{"n_layer": 12, "d_model": 192, "n_head": 6, "n_kv_head": 6, "head_dim": 32, "d_mlp": 384, "vocab_size": 512, "activation": "swiglu", "norm": "rmsnorm", "norm_place": "pre", "norm_eps": 1e-05, "positions": "rope", "rope_base": 10000.0, "rope_fraction": 1.0, "qk_norm": false, "attn_scale": 0.177, "bias": "none", "tie_embeddings": false, "parallel_block": false, "init": "normal", "init_std_qkv": 0.0452, "init_std_o": 0.0, "init_std_up": 0.0452, "init_std_down": 0.0, "optimizer": "laprop", "lr": 0.00131, "lr_mult_o": 1.27, "lr_mult_up": 0.654, "beta1": 0.9, "beta2": 0.98, "lr_head": 0.00473, "grad_clip": 2.0, "warmup_steps": 424, "schedule": "wsd", "decay_fraction": 1.0, "decay_shape": "sqrt", "final_lr_fraction": 0.0, "batch_tokens": [8192, 16384, 24576], "seq_len": 512, "doc_mask": true, "train_tokens": 155600000, "steps": 10530, "dataset": "wikipedia_en"}
MLP neurons of a small language model. Each row is named by its layer, matrix (gate and up: input weights; down: output weights) and neuron, and shows model dimensions 0-191. Each number is 128 + 32 x the weight over its row's rms, rounded and kept within 0 to 255. Numbers have three digits each. A neuron's up and down rows have the sign that makes its largest values positive.
Before each neuron's rows, "fires before" lists the tokens most often just after its 100 highest values on Wikipedia text that the model never trained on.

fires before: ",", "00", "3", "6", ")", "8"
L2.gate133:087099124097096147179143118132084137122081115151176077091122185189178179127036164156152165096159115109168183121143100146125145120153154144160114097080129077126146096128100075156165099165103121145120129147101148089111126122102086132104114134137144137134190152135203162118113117195148165122136100187152161128138022121133111155165105100140133170177101171130105205139090135101158136138107170192188129116184133118119121101134166061112120119117122119176113080105151113139175116126067104139073139109134097183167164142120097145087106138163124143147150071095090109142082110163125162151
L2.up133:101117107104118093138140090118091121124161123149192061130145145149153099085100132131116118189206082159126140051094138124087139154098113153111083077193124138149058139215128136123166150107162181081140170129126142088178150136149158128106127180176139140125165140130166134126100168129100082138128145141185134064136055136172082145134141064107212109152083141155059123123040118126135113174110121157139104173096104137113161151158116117119113151122158149168154079112138166118115040095133126126100118146092140153160073106110122106119093152183105128104144107084177154101110143126111144127
L2.down133:158124145127163116120100166185134150116128147149143200137186123126117119152143118163136130099102204159152172157142152167119059133111121118095120117128124000104108201136114151121211091137096128097168106122117130111105088123150144117163184084159080169094135122136152140117117131098078155143161132114130085121083145167143151112079147126129155122138153168123104097125134086152143107157154179158125181156142171010099151111134104109120150140122085127101117131159094152171110113112096138127183105111079095143140121118174155100123144136148124134172154095111124150155105159099132115138

fires before: "an", "a", "er", "ge", "et", " in"
L8.gate180:171114120099194188174136103120166081140148120139126131112112175105122169157107101185150099179078161130141136132086117129135102118127175114149085088139120131097138108125120133158113166087183145136116108106088125205107186104048156096084100129105087072072070109143142116126103085145064117097080150117160154115210118126121119213097098139125084090146105091121136149116088110127140159094111110115171147176171123127108138089130133123144121113178106085187124105189151191120103168159084100138093081118115164173095095112129172154129155084171124091122156139097107123079178059130133145074
L8.up180:046148114161101175140129146131076164080190126096115165130068112062150149131136131134128147115045129110071140131144135158164142127077156166177095162143127119106172108156162146116144125137090092188111088136108102185081080106082098104155103181091099102092119100139114122135159117133109115134166146102119120129175126131155134058144095114102091128128032146150102088096122055131113149136082066155093164122161098139096155141151182126123124145176161140106164075154070151137159113117108084075126156082146143111188151094132130181117104148127135081082114176147086123123085188117072135106
L8.down180:169079147113092129086196123098106100177133071064135091098079131143102114125200083130115134123128154175148128179112106105124139066115108106140121090162104171119139162127134147137132155074150096115144128105153137114111134098172175142086152119134177130143146133131108113072122126115109095245149103146190121158088137135125106155126093169152090168170111143101167182142147125145120134144139116154121163134108113120083066142093147114150154162148088087114145141123161207125051099084072217108126134124087153193158126173133118078168092157168168112173098106119186122145151080134135066136

fires before: "x", "et", "um", "g", "an"
L2.gate226:161133135092124116138116147088118082101181128180138101121129157125091138081111111098157102138153113163149099139075143109094066147186100126094122137146126104145127171157127138164181167097187125115103131078124071124206122140142158083128141105142156177123098085142107102081110153133111160185096120141160142104157095192138156108136117154119176082182118092113184178182129059114150104094109102121124126132088138150109102055076140136103191153120087086167145101129176178121149139101134145105123134100088134127114149110184103137134114079096179056161146148215210139187155114150116111191
L2.up226:133099131095124161083116153091105125097184083148135129179119094126115144119102093105114143129138144113108116103155129146171102131158124148114149087104186135167108172193158104154129143170139093170076116126126143130160123092147135131122121093175121179160147136128133144172174201155185139150135065106108143136129052128161169176087150153101175101164141162134133155165099099107168131088142057119152126129106210165109107100081110095086178212156143206121093121123156123127124131060115175078142111081096134073075150170145105164107127088125160074101088125191093111078162090098094104156
L2.down226:139106162126109105093169129142118126157142166118161168096094060080124098097182090094115158103142154142096124106150123140129061164083119106094186082146114123189084175183147089106160104142108139129124176162114116160113125118099185150107218166107145165116145178136119112092132135134144145167160092167154138144160184185108106157117144166133146135061112161086131175170157137100132119147108154150157125110108084154052150057149158102132166126125106159092077130147168107089119144027116173121058100149143108159144117136128166166139170101135156183077109095142121184090117131110165095178

fires before: "et", "an", "le", "it", "el"
L5.gate328:143088090105136128125172152115115158148150098138111110148139083115135164063176118133140126117097102107158154084123177091124069141171105132090122095141194071146189147146113081139142091163104084123082113147144098132089127181121113132132157200143117161165165128198133173113135127109117095111195120164104054163092133089161156111118129113053144081107125151097170131088148067110179127116141102137128170090122114138138120151130080116148123153159125179154114160140094151077121109124110119093116145109149053097155147110135124046100129137197148154157214137141106127097187036130073104165
L5.up328:110103175100224169145136099187111136126125200157128119080142163121107128156104151126123093147082126144114151100072140158133128120082123125124105171125166135066096063119133095118140109124086173144140053174126075095088163129106134055082074157193066133145137157165117112119140161128095106149095133090120088119177149117135150120131115092132181132134128102134115109170076120136057116129091116151187155173102149165112095142131070097121089146171083151113091122159146096116136142088134107067137108078187064186106173079119134151159127180091109136147150159125099108140093170195098136136
L5.down328:172111109167128129101129091141158153176140119108118110099200135135127106122173152129136164107065136087184138126111114148083084174085109120115149101159132217132126150156076086153128156127157099153109142114110146084098151154165104125137104123108150158194119180159066156066177094139130131121166098138107072133135106179152121103068159118145085073162143139145176149140132051153137079114122193119087130108128153111126128107134119139116163153152083202157154186176128139135053143106128166123197111104146167054173097151133135088147167113160138172100129094178179119069172100111092097125

fires before: "6", "1", "s", "5", "7", "8"
L2.gate36:080138099161107131130142074123188096141140176156101081133170203105130148059128149094185182117111121113147083060134103115101127134113128106101148042176201141156124143129148113101195099134134123151187152053139070152104140155127096101154115205188107124162099119151118157141135090132143080106106129100107098128164077111171175120147137140092120147146105165125142147123073139099109088114101157177132133156078104141132131180126153174089108128126092130113173153129182157160163146083173108155086113141074129124185120119167098103130136067159103138115124122121049087139082120122157106066
L2.up36:108040173099096130143153126138165112127135154043152107101068162143098137133069122139154137120122150149140136147126129094184132098107127140110189062160160140125112082183157129125177116115113145119171099137104084085121119109105159057135179152101066099141160119159138187124167098145111141119145166092098102162183068116128136091120117137114104142126064142078162120177061144077109098144052120106181187116139115138107062123118067138090114176124106149157153148091145159151114134099114164184106102155086145158168128195139127137092087133153102143107101128077128113113113110137098098038
L2.down36:108121179116084156138079110152153185045135112146147199136108151120139111128137089164140142140147184147152159130132140142087076117132124137162155124186144001125141179143137115145188131122119119101173111144115131096143111143133156151134135094141152149164140131162146069116112091143132124081123095112142118151138200117135157142198126080160135070046078124152091074143228067135156147154103147135131184101137101073125111114142086151129107128103058173129096125098128144118140172098128118141168118116117122196142121176149163141099102152119096161154106117046128134112067140158115159088

fires before: "c", "s", "ce", "it", "e"
L5.gate9:123140109100111073120092169132155172125140075171136093108146117123116099101128159072120072120123168145204083150132123079169110149097121138108129142113131115129127144122121173129044144105128050076133115160128121167107134128157150141059113120138130132116155166117124173152135176153135104182142125100143111111144105054146146113149111168118133115113157115136150106079108163132129206144099095170140163215173074109147137155083080080119100173120086118162188072177125137144109130102145104129095131102154165106159126086119066190096064134088115053128116179052155173145095105131059130135
L5.up9:126081125114139165160151090175154097183153108103090159113160106148137101078074151079169121132121105129089127124090085118103073149101107168162141090147089082147109085133166138128126051122162139167138101173160075129124118156105148121103119102153152170116161096083206170089166041187087166140114143126138080093173115108129159153123093065143113163142083180141152090145087139139166135168153083149146142101154140076112116145140106094099128161122054122086098140083094156141189148184083154122111122078170137129134096129141172119118165169074155098066125136118059102142094136078129124134
L5.down9:070121067122147108137155147088128192129059127166138113144148130138102129125150129136186199067097157127156097183122114117175111133118143173087075160154149184148163100120185181176074066115103085170133148141123151175044126140147135167126189131150162130117088125072070092152156128182120202099164128119143132133127122169156123162141099103144132035170133095144107087086115154082145115140145086151170132109159144166118145110120135134134129122144137189131134076145097150130109125133111105212095071176108169127119120103135163166099108159173115164081112160134146154078143147109130116174

fires before: "g", "t", "c", "p", "v", "m"
L2.gate375:130169111162101171123092072102158132106112082079113127147100118140116145165123107101037159130129128137089108179163113092102186146081104147179108118122094131078140159133068134112176128158100098168169102129118117157102144097148152148145116146156124126152137140154129093086144166069145076124100179113162135131137105160185165127164158095137155134089153145075134099196145204149118188164179117166097101085141171116129082146163163117152126106099129104109124082114148105087063109140078111177076188110221170134208101101135151124141165143158156073163102156139153093126120145140128081080
L2.up375:154167129193148124115103133126147101156163113125106122059132141131152174115101171082086122147069159167122086126137075086109121152141101212149045119121162080080117098191082100148100128123089125125146122103121095178105123146193148072121161153130145136160141157182139118123164171062164113087114171132119153199177119177204110141148096138124152116111121156116156171151112112108158168116163091151114058096157156136141123155142119109151139164080103137150139106101135125050151118141133151183089178042135146093171147123118146129146102127166163093169181146125157094152112125176070103124
L2.down375:125172139140153103101076114127135120156121113112162168150079106159201140114065119111122131111149136143106118123135117120159137139091116143184113127135111043154149084137111108105148159142115172094130142136135163113101149155196113148136149059136145097117100166110125110146094173120166116099144172096147170136175166166134150126113136108144098077000134088113048114130121102127121152125177141169151072072118137140132122117110162102130131109075124133143095116112123084100120112105097108202125156119191142146125103132131175128105140134167142142132036116169132135112083167134121026102

fires before: "ic", "t", "l", "ed", "d", "m"
L8.gate55:101129137167079119106076117157136111088142134100112115149122127061110160098121054144123098179143033128111118185166128161092184144101126104140140134174117128099137106147113102043142105130141106117123114069149162122176110153189086078111109127088168116112152124106131106135134114109118148154127128128118137105057085123088148152098135129124109176146119113194153150146139154133139136087123137130143147150040104100181110115097127107095118155123152128135112132161165191158146124111102112052137173131141068094157087162131121162105055044125149119197166152126159029171189137128093075114
L8.up55:134136156125119143139131078179143090071140146130109119143088122223143144156167145133068122125103098169142077162139089158143180115133053108136149135103110091073149098128121096158209135110142137153133093123145075184095196184143129133084151129142197134102094112140167117084209116157155168143146176121110130100147116146177083184062177131115066108154118081160153118135082151135151106126078111165125171104124184132115130137123095100118126188112117049144149139052161166103128118096094108139107136087130153130154058092141112143120122140141127118177120111127188110158100082141131117075
L8.down55:164191084125180128181146153102173044116115113083236117111158126106150121132145086114110147165126156130124137078191153091120125122139104120111102102161126204160119157073143113099136124102137151115121119133133122136084173141138139097069101105128127145055085129180074137169120111057202115152098157181132133129144172115177126049136066121186104130068134107154118149111193091114166152157143106081133136155147128111151123135102162152170100113141119176081109130086153090151141159147067132177138169128151125095131159091117109128157147080133137105117093112162139122186152113149134051122

fires before: "gh", "se", "s"
L2.gate348:139119164172163137116118191086152170153057111075162111212200125128150131148101114169102156114124141112155071121110096133145160125128138084174203146121183096167138124142132180080120151089131138100173128112156086074086140137110109119039088135096120112127114071128150153176112123152078165105187130083134136123216133116112161133166128150112155103124167114126134120119108133064199118104133167090114111130177104149135143134138110144176128131119111128127140081170093157141168159093159089149094132178128160145149117128140109104093107076132120152075166140092070149087232092107101112145
L2.up348:054105126133186168057075113113178106180114119187120096131187120140157140106129142166138137106151127119138088080085142183136155081189105213127121117104163133174146101160158081136072075076098088090133107118151078091114144140153152089093096109120140071151139106121081159153098146137098104133159132127151106113188133119122130109142053147101143109108130168109120152130125146178144158055091105077134104156109087155111160102108072069129123142089122154220109070138152130145134128189123128090079093146176105089073088106106111102100082129123114149144127169082111132160140159118105133108
L2.down348:104131097133184169115134098129116149122128117079193184140194030115158097125127165135091156083132084128110144131064117173171123086129126147164159150162156148114132085125157200120083097130085092146169115163191136141079167123094119114123121191197139116140133125156118150144106086146132125126168112089167114126157161087137176123154104034140108097066161175113080129200090103111120136145080101090121127119157152145152181128134064102158143181112102168149124097130075113158115162159112095114087137129178148127137119147142179118126127111186129174104051145108094152151133159097101169114

fires before: "h", " the", "t", "ed", "og", "b"
L2.gate90:058120191125145115093042122132114139141130179125162105161108114175132102176135105093121172052117158160073130157148140110117121145135086082154156171177125126046126149125117166163134154139147116042123142089089139144091060157173080171082123083136150073109086129093136120067145094126105139104118116129116149117104127151119096178082117133143156202146120121125108105166146140131116156166127090152161097153127135150021090188141139139153150166167125168148110116155147161133118118105141125113104183117147146067106142109150123115119099085148162095185127101152181135153084190181128070125
L2.up90:126202089136079154196144067116135040151082131140073119126104126133109161139180135144061103181112088123152138121155081173081182154155128119184162160169131138056057085148062051074134124131125158132069125116166138170079161123155144097098144134093139158138115106149101107123140123185112125115062180121104146128129158148139141132065125101164126196104124157173145131172118152117125171106140179110130149137119132128133135183108146121095171115139157128137044117149147103135156151133176135113192123161143119050146083151073107191130123162113129124124141126147127140139103162131118098127
L2.down90:049106123108117144107090097112130053111089119128113217097111168110119142135170108186098118186127151114161091086132078141145101120152083067165162152120105055103089095137094099144141106082095132144142114147139129080114151154138097140198131137102111120089120132141077158164119099115201129129118126151108138150144148102145176056104165133143076189071126137190127152101114062115159117182092106093137136105156087121153171093111125145101156094146118146058118166108081093122166129126131112146154126133099185139197053157139118161145153136129078159098094102067146158173126131186122108129